Part of a small language model's weights: vocabulary 34077.
MLP neurons of a small language model. Each row is named by its layer, matrix (gate and up: input weights) and neuron, and shows model dimensions 144-239. Each number is 128 + 32 x the weight over its row's rms, rounded and kept within 0 to 255. A neuron's up and down rows have the sign that makes its largest values positive.
After each neuron's rows, "fires on" lists the tokens most often at its 100 highest values on Wikipedia text that the model never trained on; "fires after" lists the tokens most often just before its 100 highest values on Wikipedia text that the model never trained on.

L8.gate1372 [174 176 162 111 156 114  94 144 155 127 100 164 173  62 139 138 165 121 115  87 111 138 131  85 127 191 143 110 157 150 137 111 170 103 116 174  95 177  99 124 134 140 154 131 172 171 157 123 158 171 112 154 119  93 117 105 195 105 107 140 144 136 176 109 173 115 137 145 108  91 159 109 180  99 101 112 132 149 135 112  81  96 119 120 145  99 134  77 163 125 120 140 144  97  80 117]
L8.up1372 [200  86 134  92 147 124  83 132 192 147 125 121 157 139 145  76 154  96 166 160 120 151 172  88 143 147  64 133 105  90 105 128  78  92 148  98 106 117 145 139  95 120 131 138 112 122  93 114 102 125 114 131 156 180 100 190 180 163  88 124  84  95 145 136 153  67 139 124 116 102 136 116 152 110  97 115 117 191 111 185  92  81  48 169 125 158 132 145 167 117 184 128 150 109 105  71]
fires on: "–", "-", "."
fires after: "1", "3", "2", "4", "0", "5"

L8.gate1470 [121 115 128 131 167  91 161  60 166  90 134 129 104 115 128 118 123 153 111 121 134 158 154  87 128  80  76 164  82 102 124 186 123 143 124 114 125 131 195  48 170 129 111 121 187 124 126 146 205 150 145 153 181 116  79 136 143 133  77 115  69 186 115 106 119 114 105  79 135 189  22 125 134 123 136 160  78 146 118  78 158 124 131 116 197 113  72 107 135 132 141 146 136 155 152 119]
L8.up1470 [199 134 109 101  89  49 107 152 154 101  84 188 142 137 106 200 125 139  84 123 137 115 210 137 164 119 170  90  89 103  99  58 147 169 147 120 141 105  99 154 189 138 120  74 148 170  87 124 105 118 130  38  97 124  84 188  99 117 134 139 145 154 125 140 153 107 115 107 148 148 161 137 109 132 136 115 132 125  99 133 159 117 131 127 127  84 114  82 162 155 143 155 141 121 134 114]
fires on: " ", "0", " |\n", " B", " Total"
fires after: " |", ";", " ", ":"

L8.gate477 [102 122  94 160  72  98 113 160  98 105  34 174 112 134 123 153  76 139 181 151 159  61 108 160 114 119 101 142 134 159  98 136 133 151 151 139 166 152 140 190 164 134 175 132 143 113 159 150 169 133  45 121 126  82 136 165 117 153 122 111 150 124 120 135 172 106 129 128 129 189  89 132  88 131  52 149 117 115 107 141 108 185  95 127 150 137 216 102 114 120 128  60 103 105 162 155]
L8.up477 [ 99  49 130 137 141  93  90  92 139 126 164 149  76 107  97 151  96 140 118 121 176 137 197 142 140 115 148 180 151 135 135 147 150 129 109 137 100 185 115 156  90 122 130 132 133  99  68 142  65 146 182 153  97 125 160 127 143 118 116 155  75 133 144 146 119 147 144 128 146 102 129 129  90 110 121 132 129 120 111 100 109 124 138 137 121 172 153  57 146 162 124 136  86 109  82 166]
fires on: "1", "8", "2", "198"
fires after: " ", "\n", " the"

L4.gate930 [194 136 112 133  66 122 129 138 112 174 154 135  95  88 148 118  97 126  97 121 155 106 118 137  96 132 131 104 113  91  60 134 198 155 110 106 125 113  93 128 111 102 206  94  84  49 110 119  78 137 132 193 176 142 193  87  97 100 153 146 103 121 165 128 117  84 193 145 168  99  87 135 165  93 141 104 150 165  87 108 128 221 112 164 135 138 153  68 111 152 177 134 106 122 121 134]
L4.up930 [156 153 149 107 136 138  87 165  46 156  73 123  94 109 123 100 136 136  94  82  94 162 125 133 106  69 115 158 145 123 155 166 122 139 142 152 123 128  95 136  82 133 138 146 182 145  88  91 132 129  88 145  81 145 119 106 116 182  69 108 141 149 148 166  84  96  75 121  84 106  89  56 192 108 166 139 162 176 176 156 136 109 119  97 168 106 193 114 131 172 116 113 140 146  86 119]
fires on: " "
fires after: " |", ";"

L4.gate1297 [161 154 129 103 118 132 111 150 120 124 100 120 167 132  82 146  81 159 147 142 122 204 189 133 143  79 130 135 105 102 182 154 110 103 141 212 116 145  93 125 152 132 151 100 109 150 114  70  99 169 120 156 131 132 138 166 129 131 135 130 139 146 112 121 101  76 140  97 122 177 132 176  91 208  93 132 102 114 151  68 123 179 155 138  68 149 154 119 127 119 159 142 138 126 137 136]
L4.up1297 [114 183 105  93 104 125 112 165  69 201 126  99 117 144 167 129  90 138 106 163 146 193 142 105 151 172 149  93  88 169 174 128 152 147 154 146 134  94 168  82 126 101 158 111 105 115 146 166 138 106 136 177 114 147 142 127 141 133 103 136 122  63 122 104 143 141  97 106 115 130 140 133 111 122 118  81  49  71 106 175 105 143 100 173 137 139 159  68  88 100 133 137 172  81 141 113]
fires on: "\n", " |", "″N", " later", "===", "."
fires after: "0", "2", "4", "1", "6"

L8.gate882 [145 106 125 128 133 135 114  70 132  84 146 197  89 120  85 126 172 149 126 124  84  51 105 146 154 152  98  95 140 150 161 130  57 129 121 102 122 138 106  84 191 146 121  70 177 177  75  92 125 122 129 100 184 117 150 116 105 129 100 173 121 136 111  97 146 116 110 137  96 131 165  77 129 148 155 157 132 155 118 125 126 130 157  93 132 100 156 154 104 191 168 152  70 116 112 141]
L8.up882 [101 162 109 163 204 160  78 117 112 163 169 150  61 115 124 129 135  85 178 122 131 123  97 126 151  96 122 161 169 161  83  90 112  38 116 171 156 136 132 153 165 160 135 143 180 109 113 137 114 153 113 160 191 146  85 148 110 210 108 136 137 154 153 151 172  66 130 155  82 114 102 148 190  84 157 106 201 113 115 143 115 144  78  79 149 147  89 128 141 186 152 148 188 151  81 167]
fires on: " ", " |"
fires after: " on", "On", " On", " |"

L4.gate98 [124  88 173 135 175 168 126  89 190 125 109 113 150 197 141 151 159 115 110 136  96 138 121 129 166 142 117 128  61 152 115 110 125 184 142 130 110 108 133 141  74 107 134 110  84 135 133 146 100 133  97 198  46 116 116 142 137 141  88 185 152 136 158 102 150 124 119 161 145  98 121 142 139 147 140  78  51 157 122 166 140  64 142  96 118  87 161 106  95 106 123 120 142 142  98 160]
L4.up98 [115 138 102 177 115 160 134 152 120  60 124 144 143 135 223 100 159 133  74 178 165 134  91 124 193  95 153 130 108 148 114 115 120  99 160 156 122 115 111  71  71 179  85 110 152 131 165 199 202 159  62  83 152 117 135 116 145 129  99 144 172 182 124 108 135 103 116  91 165  87 119 120 197 182  98 128 159 126  88 103 139 129 124 103 143  90  94 105 102  60 142 199 146 113 149 152]
fires on: " with", " making", "Career"
fires after: ",", "=="

L8.gate1059 [127 160 128 178 106  98 102 102 150 138  69 143 158 158  66 111  89 177  96 125 219 133 147 146 114 126 134  92  81 146 113 109 148  83 160  95 191  81 129 133 130 105 139 117 100 117 129 114 153 144 141  55 105 152 112 115  76 212 127  62 121 135 136 139  91 178 104  99 131  95  93 118 117 124 154  87 128  80 114 180 157 122 147 165 118 158 121  95 127 141 100 171  73 144 113 191]
L8.up1059 [ 67 114 142 149 141  82 165 153 160 127  33 100 107 156 165 125 150 139 134 121 152 117 179 197 177  99 127 135 130 126 155 135 141 114 134 117 148 181  91  92 128 133  97 114  58 154 127 106 108  94 107  82 105 140 144 137 140 203 142 131 103 116  79 161 175 120  96 162 121 118 104  78 110  94 147 162  92  43 125 132 159 206 121 141 129 133  91 149 137 115 144 107 160 111 129 125]
fires on: "1", "2", "-", "3", "4"
fires after: " ", "^{", "\n", " (", ")\n"

L8.gate647 [203 134 131 122 100  66 160 136 111 182 158 155 140 127 159 149 141 166 110 133 191 133 154 146 109 155  69 133 134 120 141 123 112 162  85  84 135 110 136  85 109 128 150 122 101 132 153 119 127 154 110 147 110 170  87 120 106 142  70 179  95 111 126 122 109  97  96  98  88 106 169 113  87 106  91  59 155 110 101 137 177 170  63 152 128  94 152  94 183 136 144  85 179 122 155 125]
L8.up647 [129 118  69  87 114  61 111 132 126 105  64 155  95 155 111 123 148 157 142 143 148 133  79 166 171 115 150 148 175 131 135 124 102 154 211 154 151 114 159 133  97 138 170 138 114  84  63 165 141 125 118 206 103  99 145  88 149 130 115 123 105 178 124 121 138 117 165 123 121 136 117 175  94 151 108 175 158 137 122 136 103 124 129  99 138 134 165 171 145  90  92 138 190 158 106 117]
fires on: " ", "-", " ("
fires after: " |", " /", "1", "0"

L4.gate1451 [ 93 172  93 122 165  82 124  73 135  83 124 137  74 119 145  93 132  99 111 159 168  60 168 121  99 172  69 112 123  84 138 139 169 147 165 138  95  99 172  85 146 140 198 130 146  72 116 112 142  74 198 134 125 146  68  96 143 110 170  98 125  74 116  65 106  50 233 115 153  90 108 113 159 122 138 140 137 166 115 103 110  95 128 122 140  77 143 107 131 135 104 168 183 114  76 123]
L4.up1451 [127 102 160  55 127 135 152  85 128 143 101 151 104  85 128 137 103 160 159 120 157 153  88 138 132 123  75 144 147 207 132  91 169 239 141 110 128 178 136 132 102  99 129 156  96 132 181 147 172  85 134 170 107 141 139 106 135 137 166 106 108 110 160 131 112 153 179 112 122  85 138 158  74 104 126  85 141 120 125 117 111 123 115 135 193 132 188 142 118 182 161 131 116 103 118 150]
fires on: " a", " an", " "
fires after: " in", " W", " on", "In", " In"

L4.gate562 [106 124 100  68 156 143 114 103 170 159 134 110  93 153 125 173 125 121 133 153 121 108 158 132 173 142 104 149 164 155 171 153 101  73 126 152 193 191 120  46 139 129 142 129 158 173  58 117 131 122 109 158 175  84 199 144 145 142 104 162 105 126 100 138 140  85 100 118 137  89  78 117 114 154 136 122  91 194 104 174  93 173 100 141 104 113 139 136  73 102 147 172 158 135 115 140]
L4.up562 [100 120 190  36 148 193 156 181 121 125 172 105 135  96  97 136 140 119 131 156 114 129 135 226 119 112 127 138 146 115 176 172 108  90 137 116 202 113 142  86  79 120 168 156 108 130 121 171 164 112  88 100 134 169 122  89 111 129 165 137 170  86  79 105 160 140 167 126 111  78 158 113  98  37  91 179 128 124 117 159 125 118 110 141 139  89 129 171  94 108 131 131 114 119 110 127]
fires on: "-", ".", "°", " home"
fires after: "0", "1", "5"

L8.gate1749 [175  99 111  94 122 131  95 156  67 167 126 115  78  87  60 140 201 155  83 100 157 135 112 123 143 142 115 118 142 123 128 109 100 107 136  90 114 168 113 162 108 102 115  86 148 160  64 102 156 164 157 159 203 107  69 137 134 196 131 178 173  79 157  99 114 116 128 172  99 132 150 167 155  79  90  42 110 170 142 115 153 150 163 142 122  88 115 129 163  53 168 117 142 103 161 149]
L8.up1749 [141 113 127 131 184 137 134 133 125 143  87 100  93 110 113 128 152 158  85  60 118 128 119 175 128 191  71  79 111 145  59 148 111 121 136 125 113  93 148 134 114 135 126  71 161 149 151 146 112 156 102  69 196  74  60 166 101 128 109 130  87 110 137 140 179 116 115 131 196 108 112 138 146  87 155  93 143 202 128 141 151 122 153 151 163 157 120 153 123 175 154 124 152 130 106  98]
fires on: " ", " was"
fires after: " on", " Center", "On", " On", " there"

L8.gate1198 [149 115  99 119 149 159 144 144 121 116 161 134 118  87 138 167 104 176 122 120 158 178 180 152 104 127 105 154 114 129 124 122  87 179 147 112 100 182 108 127 106 122 108 119 191 164 109 126 143 137  99 148 123  73 115 119 113 191 106  97  83  98 113 169 159  75 139 127  91  97 143 151 143 109 101  57 104  91  69  53 119 111 129 174 117  80 150 110 155 199 151 138 144 143 126 129]
L8.up1198 [133 119 191 100 150 153 170 129 112 116 142 152  93 144 154 205 120 103 108 156 134 166 132 185 108 172  80 134 110 146 109  81  74  96 113 153  91 136 151 140 127  97  83 183  98 182 141  97 163 115  78 143 123 212 138 143 153 115 165  97 114 110 165 119 178 151 190 157  94 164  92 141 164 136 137  98 210 184 147  96  35 126 146 117 132 161 146 121 115 130 118 147 122  94 142  81]
fires on: " September", " October", " March", " December", " January"
fires after: " in", " In", " on", "In", "1"

L4.gate1529 [146 132 151 169  99 113 146 139 142 167 134 182 196 166  95 150 160 169 136  96 128  46 111 100 144 166 118 106 150  52 134 102  91 159  75  60  93 118 138 141 131  93 167 150 171 154 121 114 136 108 109 103 130 104 122 108  89 136 106  90 161  89  97 116 129  91 143 143 144  82 105 122 185  53 143 176 146  98  76 113 189 135 103 143 136 135 111 154 143 141 128  99  94 109  79 124]
L4.up1529 [126  52 110 173 131 147 151 157 130 136 145 150 130 142 125  82 140 163 146 101  56 102 140 135 133 136 140 112 100 169 122 116  93 178 107 132  71 114 107 114  59 100 117 159 163 179 169 109 108  96 140  79 174  75 163 134  56 196  82 111 102 142 148 108 110 159 112  81 125  74 114  85 108 112 139 126  72 153 131 139 124  78 122 144  45 169 110 137 135 166 136 161 140 164 160 148]
fires on: " ", "–", ",", " H"
fires after: " |", ";", " R", "R", " Gro"

L8.gate1349 [157 164  93 130  78 105 127  86 135 109 156 192  90 126 149 107 107 180 126 131  72 108 162 126 131 136  85  77 136 191 145  90 118 118 120 110 102 173 129  88 126 158 132 155 171  94 132 125 108 145 106  89  92 119  93 144 172 157 105 100 167 130 134 108 142 127 159 107  91 106 105 179 163 128 136 105 145 127 126  70 125 153 127 205 136 133 160  98 137 172 126 118 120 128 115 121]
L8.up1349 [176  91 159 175 171 124 233 122  92 145 120 152 133 160  82 138 154  85 106 136 163 114 129 136 205 119 138 136 141 105 148 145 133 137 121 129 143 114 145 150 125 102 191 148 101 132 145  50 125 114 172  89  81  82 197 103 102 116 144 131 106 127 178 177  44  77 109 150 138 123 132 140  72 114 129 159 100 131 186 117 111  35 134 121  91 173  91 171 123 169 132  99 119 136 145 105]
fires on: " ", " |", "\n", " -", " |\n"
fires after: " |", "1", ";", "3", " scores"

L4.gate1797 [150 176 112 170 110 129 132 108 178 139 120  39 130 121 144 141 161  72 120 109 101 117 103 125 160 137 106 121  99 140 149 129  79 147 132 153 149  83 178 144 154 122 134 143 107 170 125 136 123 161 108 120 115 158 139 202 131 133 118 102 121 146 101 143 110 182 141  58 144  83 156  70 114 155  99  96 138 149 140 146 121 166 118 126 111 155 174  79 153 189 104 129 102 182  75  88]
L4.up1797 [174  95 131 134 185 122 119 162  75  75  96 150 139 107  97 126 172 177 175 141 187 141 121 125 140 118  95 124  75 112  98 185 140 124 172 130 122 107 193 172 122 181 128 155 129 108 133 177 131 102 137 137 102  80 100 127 134 151 129  79 127 158 184 126 142  97 151 157 118 110  80 159 105 121 101 120  90 205  99 109 110 168 100 136 116  88  80 155 206  95 172  65 166 139 149  77]
fires on: " ", "u", " goal", " |"
fires after: " |", " US", " Valenc"

L8.gate873 [120 119 138 126 161 103 121  86 100 175  77 130 141 105  64  99  74 133 153 156 121 177  97 145 166 127 152 131 128 153 185 181 142 149  99 139 111 106 171 127 188 204 165 152 174  81 113 162 108  88 182  76 149  82 180 143 142 153 165 150 142  93 189 121 155 177  90 136  61 142  58 107 146 118 101 163 122 114  92 116 115 137 131 180 156  89 186 109 169 116 188 168 123 184 100 155]
L8.up873 [130 134 117 131 143  82  59 167 193 110 151 128 116  79 157  70  98 151 162 162 188 148  99  76  99 116 139 100  84  95 128 132 102 103 109 150 119 125 197 134 106 173 142 140  77  72 140 126 180 119 139 107 182  76 156  93 217 145 149 100  88 184 163 157 108 127  70 163 138 117 161 132 139 118  94 153 154  85 114  87 159 123 121 132 125 114 202 170 102 134 102 111  92 137 174 138]
fires on: "1", "2", "3", " |", " of"
fires after: " "

L4.gate603 [188  57 160  63 113 111 176 184 133 180 107 189 122 128 140 133 136 132 136 115 134  96 111 136 126 145 157 172 118 140 166 149 135 102 135 139 112 109  94 115 171 158 150  57  60 124 158 144 139 137  74  98 153 109 115 100 141 185 119 128 108 145 129 146 139 146 105 137  97 116 110 120 111 132 100 158 128 207 122 148 113  90 124 175 192 161 125 157 125 117 150  64 138 101 118 164]
L4.up603 [126 137 139 103 180 137 128 139 129 103 134 204 146 112 157 101 136  99  86 170 119 103 121 171 120 130 158 182 153 125 160 158 150 120 134 102 104 145 122  93 121 124 136 116 117 137 165 163 113 134 102 154 107  68 110  97  90 154 125  96 144 142 161 108 107 178 126  84 134 106 103 145 149  95 129 106 131  89 115  67 128 105 144 120 224 187 145 166 115 115 159 133 145 109 105 176]
fires on: " |\n", "-", " |"
fires after: "0", "1", "2", " file", " Photo"

L8.gate1150 [213 106 159 155 100 128 174 126 119  97 121  87 102 102 161 115 170  84 136 190 172  65 138 140 147 138 108 135 199 120 140 139 124 134  82  91 165 164  80 208 196 137 128 106 136  99 105 160  87  80 103 144  99 109 120 135 153 155  93 153 207 115  78  94 183 107 164 152 107  79 120 136 126 144 122 106 160 157 171  86 157 124 153  84  84 184 113 143  72 180 130 125 139 137 173 173]
L8.up1150 [ 88 146 180 100 120 138 183  41 141 141 109  80 129 137  54 177 132 137 152 160 112 122 138 138 111  90  61 125 154 177 163 113  63  82 144 188  56 171  86 162  76 100 104 116 190 120 118  86 146 151 162 117  81 169 110 122 125  77 156 191 173 126 155 143 121 108 115  93 151 159 123 105 172 179  63 124 147 129  95 120 124 127 176 141 205 151 169 149 139 151  96 145 105 191 122  86]
fires on: " "
fires after: " on", "On", " February", " April", " November", " December"

L8.gate1628 [163 125 175 151 117 162 156  78 109 159 162 133 138 149 195 141 120  96 138  98 155  85 143 183 181 137 146  79 175 150  93 130 135  57  84 128 138 122 167 156 187 139 128 145 162  82 105 163 144 124 111 144 122 110 130 161 123 151 101 191 135 202 182 127  89  90 156 152 157 127  89 116 202 155  79 125 121 180  98 144 102 147 205  71 100 151 130 162  68 175 157  94 113 101  62  82]
L8.up1628 [117 143 116  72 161 109 128 126 170 191 165 146 121  60 109 203 133 145 151 149  71 127 164 143  40  90 103 132 154  76 160 147  84 133 159 147  83 145 104  67 156 208 195  52 191 111 131 133 138 122  67 116 121  87 151 118  87 111 164 105  73 103 118 114 105 172 116 171 138 114  93 112  79 111 108 175 138 166 134 127 122 161 184 125 145 122 118 103 119 172 163 127 169 115 140 154]
fires on: " ", " in", " made"
fires after: " on", "On", " On", ",", " He"

L4.gate567 [112 125 102 127 117  90 124 185 128 120 109 148  84 112  85  90 213 126 134 102  83 139 132  82 120 180 100 142 162  70  96 153 153 134  94 109 144 180 153  66 120 171 165 110 141 102 188 176 118 150 172 101 111 163 156 110 148 112 137 115  73 142 182 118 120 111 134 121 160 146  90 118 164 116 117 129  97 181 135 196 174 160 108 106 134 145 157 172  87  68 123 106 163 117 163 129]
L4.up567 [140 117  78 103 155 123 168 152 143 162 131 184 148 122  91  93 134 152 143 177 103  95 102  78  33 203 124 148 161 160 140 131 157  99 115  87 134 124 179 129 151 139  97 121  87 144  84 166  95 152 164 169 145 108 143 126  88 102 165 123  67  66 135  93 142 141 147 172 113 109 103 134 117  72 148 147 117 161  88 138  93  93 115 119 152 123 169 137 169 148 170 159 161 143 114 158]
fires on: "-", ":", "–"
fires after: "1", "0", "3", "4", "5", "2"

L8.gate1152 [ 98  85 137 138  84 144 128 162 135 169  74  93 170 154  85 105 194 145 104 182 184 142 144 126 128 137 119 187 134 101 106 128  76 127  93 116 177 170 104 100 190 162 133 119 160  96 143 105 154 106 157 125  98  90 108 132 141 170 165 202 116  73 202 114 146 128  82  77 179  89 150 109 177 135 159  99 128 153  64  94  72 139 111 129  81 121 133 180 125 154 167 136 189 166  98 105]
L8.up1152 [130 125 135 148 203 111 148 124 175 189 173 147 159 137  99  99 132 122 146 155  83 144 136 183 115 151 176  99 147 146 114 169  77 140  76 100 132 108 109  97 128 120  75 122 110 124 130 161 171  96 123  91  84 127 106 169  77 177 169 115 141 120 199 105 183 135 127 101 149 146  90 144 134 132 166 134 107 160 136 116 128 111 151 150 147 148  99 184 149 158 149 113 114 194 110 129]
fires on: " ", " in", ".", " |"
fires after: " |", "1", " in", ","

L4.gate1299 [117  50 199 166  90 106 117 125 102 130 164  99 150 124 128  84 159  79 139 159 153 128 127 106 109 112 148 173 122 180 145 110  74 138 132 116  94 135 112  88 114  80 121 156 126 118 141 177 122 163 117  69 104 107 137 102 109  94 110 116  93 181 107 101 118 125 104 148 183 140 166 114 120  63  94 114 125  85 123 105 135 170 146  69 201 114 122 114 158 116 144 106 143 128 127 113]
L4.up1299 [145 204 138 140 123  78 146 131 141  68 141 143  96 161  86  88 126 140 103 102  95  92 111 111 134 141 100 154  79 196 144 111 131 105 161 172  72 146 145 102 145 168 150 138  99 146 110 114 121 166 151  58  91 119 131 131 111 121 104  91 139 104  85 165 131 113 137  47 127 108 151 180 142 100 109 110 106 118  97 120  79 134 119 157 123 117 140 129 130  98  85 105 184 131 146 198]
fires on: "|", " |", " ", " more"
fires after: " |\n", " |", ")", "\n", " Albums", " Chart"

L4.gate715 [204 150 110  77  98 126 145 135 128 126 177 163 164 110 164 100 144 180  67 145 143 103 117  89 176 132 142 144 158 135 114  80 144 112 113 155 128 119 162 155 169 111 143 118 151 193 155 192 129 100 155 122 139  69 110  86 185  72 124 198  85 123 146  71  95 121 101 114 111 109  77 125 158 128  74 113  96 113 144  94 161 154  74 136 123 151 122 118 153 148 132 136 130 162 114 191]
L4.up715 [121 152 140 138 122  84 137 147 106 133 108 179 134 129 164 166 156 143 127 126  99 119 119  90 150  69 162 144 152 102 129 125 141  58  91 175 129 149 149 113 144 130 126 126 149 191 128 158  95 170 113 137 140 101 118 170 167 153 137 206 143  76 119 112  52  81 169  98 153  99 124 198 108 102 135 129 136 101 138 100 155 158 144 125 129  94 134 100 129 181  98 126 135  84  93  91]
fires on: " ", " |\n", " |", " ("
fires after: " |", " /", "0", "6"

L8.gate999 [152 162 123 109  87  71 103 176 126 146 144  29 164 139 130 156 199 148 178 117 136 147  98 166  96 130 105 157 120 165 192 181 127 140 207 148 130 119 101 125 139  99 154 121 166 149 138 126 129 153  66  95  91 131 122 103 105 150 145  93  85 117  65 171 123 126 154 102 140 100 140 143 124 169 147 112  98 143 107 122 118 155  93 101 133 114 130 140 127 134  79 137 135 171 138 163]
L8.up999 [158 167  77 154  95  40 134 112  59 142 174 219 129 115 123 188 119 166 159  83 111  96 149  81 137 151 137 164 147 135  98 179 111 122 170 123 110  96  98  66 159 141  86 121 136 145  66  92 162 187  89 120  60 163 101 126 115 136 144  76 156 168 119 154  72 156 132  59 140  88 175 170  82 120 114  84  91 131 106 177 161 143 118 144  63  78 147 113 156 135 133 143 108 138  99 147]
fires on: " ", "–", ","
fires after: " |", ",", "1", " L", " W", " "

L4.gate279 [146 157  38  94 115  91  99 123  58 112  82 108 129 124 159 162 137 116 123 118 115 111 102  99 118 110  71 145 109  99 203  86  57 151 164 117 147  77  89 130 149 123 133 180 153 148 114 170 151 126 132 134 123 140 151 187 103 123 174 140 141 166 135  91 133 163 149 140 160 117 135 170 129 135 138  70 137  48 118  96  81 135  99  95 103 130 167 125 135 116 120 129 162  83 137 146]
L4.up279 [100 127 117 165 100 106 103 186 141 161  94 174 115  90 167 151 140 144 129 109 115  91 178 117 167  52 135 128 110 155 142 132  98 161 116  64 111 156  84 171 130  70 109 156 159 117  96 146 170 138 151 120 125 161 166 139 162 128  62 115 150 102 213 148 148 160 133 106 181  75 104 121  78 101 148  39 152 103 149 171 154  85 131 159 129 109 136 184 136 163 148 140 144  68 132  75]
fires on: "-", " March", " January", " July", " February"
fires after: " in", " In", "In", " on", " under"

L4.gate1316 [ 78  95  85 122  95  89 121 141 213 109 172  97 157 102 120 154 158 114  70 125 110 143 150 136 153 120 137  95 174 127 102 129 121 119 107 122  95 147 142 105 127 168  95 142  29 135 153 127 158 128 142  35  87 151 180 100 127 117 136 127 147  31 151 141 109 128 155 136 140 122 178 132 119 108 119 115 139 147 175 127 158  98 132 163 121 219 139  52 119 152 102 154 113 103 138 137]
L4.up1316 [ 87 126  98 125 122 126 159  78 126 116 141 137 159 130 136 102 102 123 137  90 163 130 116 148 156 149  98 105 164  79  81 165 113 125 105  77 107 158 124 154 100  83 143  85 112  89 115  80 150 135 225 155 104 115 164  96 128 165 179 144 123 150 110  89 160 170  97 120 192  86 116 130 132 102 194 121 129 144 121 125  86 130 230 140  84  94 147 131 110  66 168 125 132 125 171 149]
fires on: "|", ".", " ft", "ol"
fires after: " |\n", "2", "6", "5", "4"

L8.gate1352 [152 116 147 155 100 109  93 218 157 123 181 136 108 121  92 106 131 140 154 116  84 135 124 127 129 150 164 137 143 185 174  85 130 172  71 134 144 168 129 131 117 145  80 117 182 106 160  93 166  93 139 124 125 110 160 126 111  96 198 137 157 122 123 148 143 163 120 187 140  81 108 128 170 159 114 134 170 141  83 117  67 123 143 106 101  73 159 170 150 113  89 149 122 134 124  85]
L8.up1352 [181  80 171 132 141 133 148 128 103  97 106 108 155 108 130 128 121 169  71 141 128 102 145 106 111 234  92 104 160 137  74 114  98 101 159 127 104  95 162  77  75 128 156 100  97  73  40 131 112 165 209  97  69 115 135 134 138 148 135 142 185 114 118  97 117  92 113 191 116 141 133  77 130 112  97  80 110  92  73 137 145 149  70 165 139 102 157 154 163  79 121 114 182 134 105 121]
fires on: " "
fires after: " |", " ", "|", " were"

L4.gate2043 [114 124 166 133  49 121  74 130 134 152 193 152 123  69 131  92 157 136 112 159 150 180 167 150 147 139 148 150 175 145 124 118 151 153 160 171 134 126 112 156 131  86 150 162 155 134 153 175 107  96 141 160 169 122  90 101 122 124 193 102 105 108 110 122 153  97 107 152 117 142 109 189 116 146  50  84  69 183 120  94 147 127 170 105 168 120 147 125  95  85 138  97 146 159 115 105]
L4.up2043 [166 135 126 128 101 199 124 164 179 112 111 144 108  92  86  73 131 152 176 129  82 142  96 106  97 134  98 122 102 124  81 128 112 158 170 116  43 167 172 143 105 102 117 153 167  70 111 158 135 107 104  54 110 135  87  75 140 123 120  74 154 130 146 162 164 116  98 118 115 113 144 109 132 134 119 120 110 134 116 135 135 109 167 144 147 170 148 132 111 126 183 121 141 145 143 118]
fires on: " ", " |"
fires after: "|", " |", " "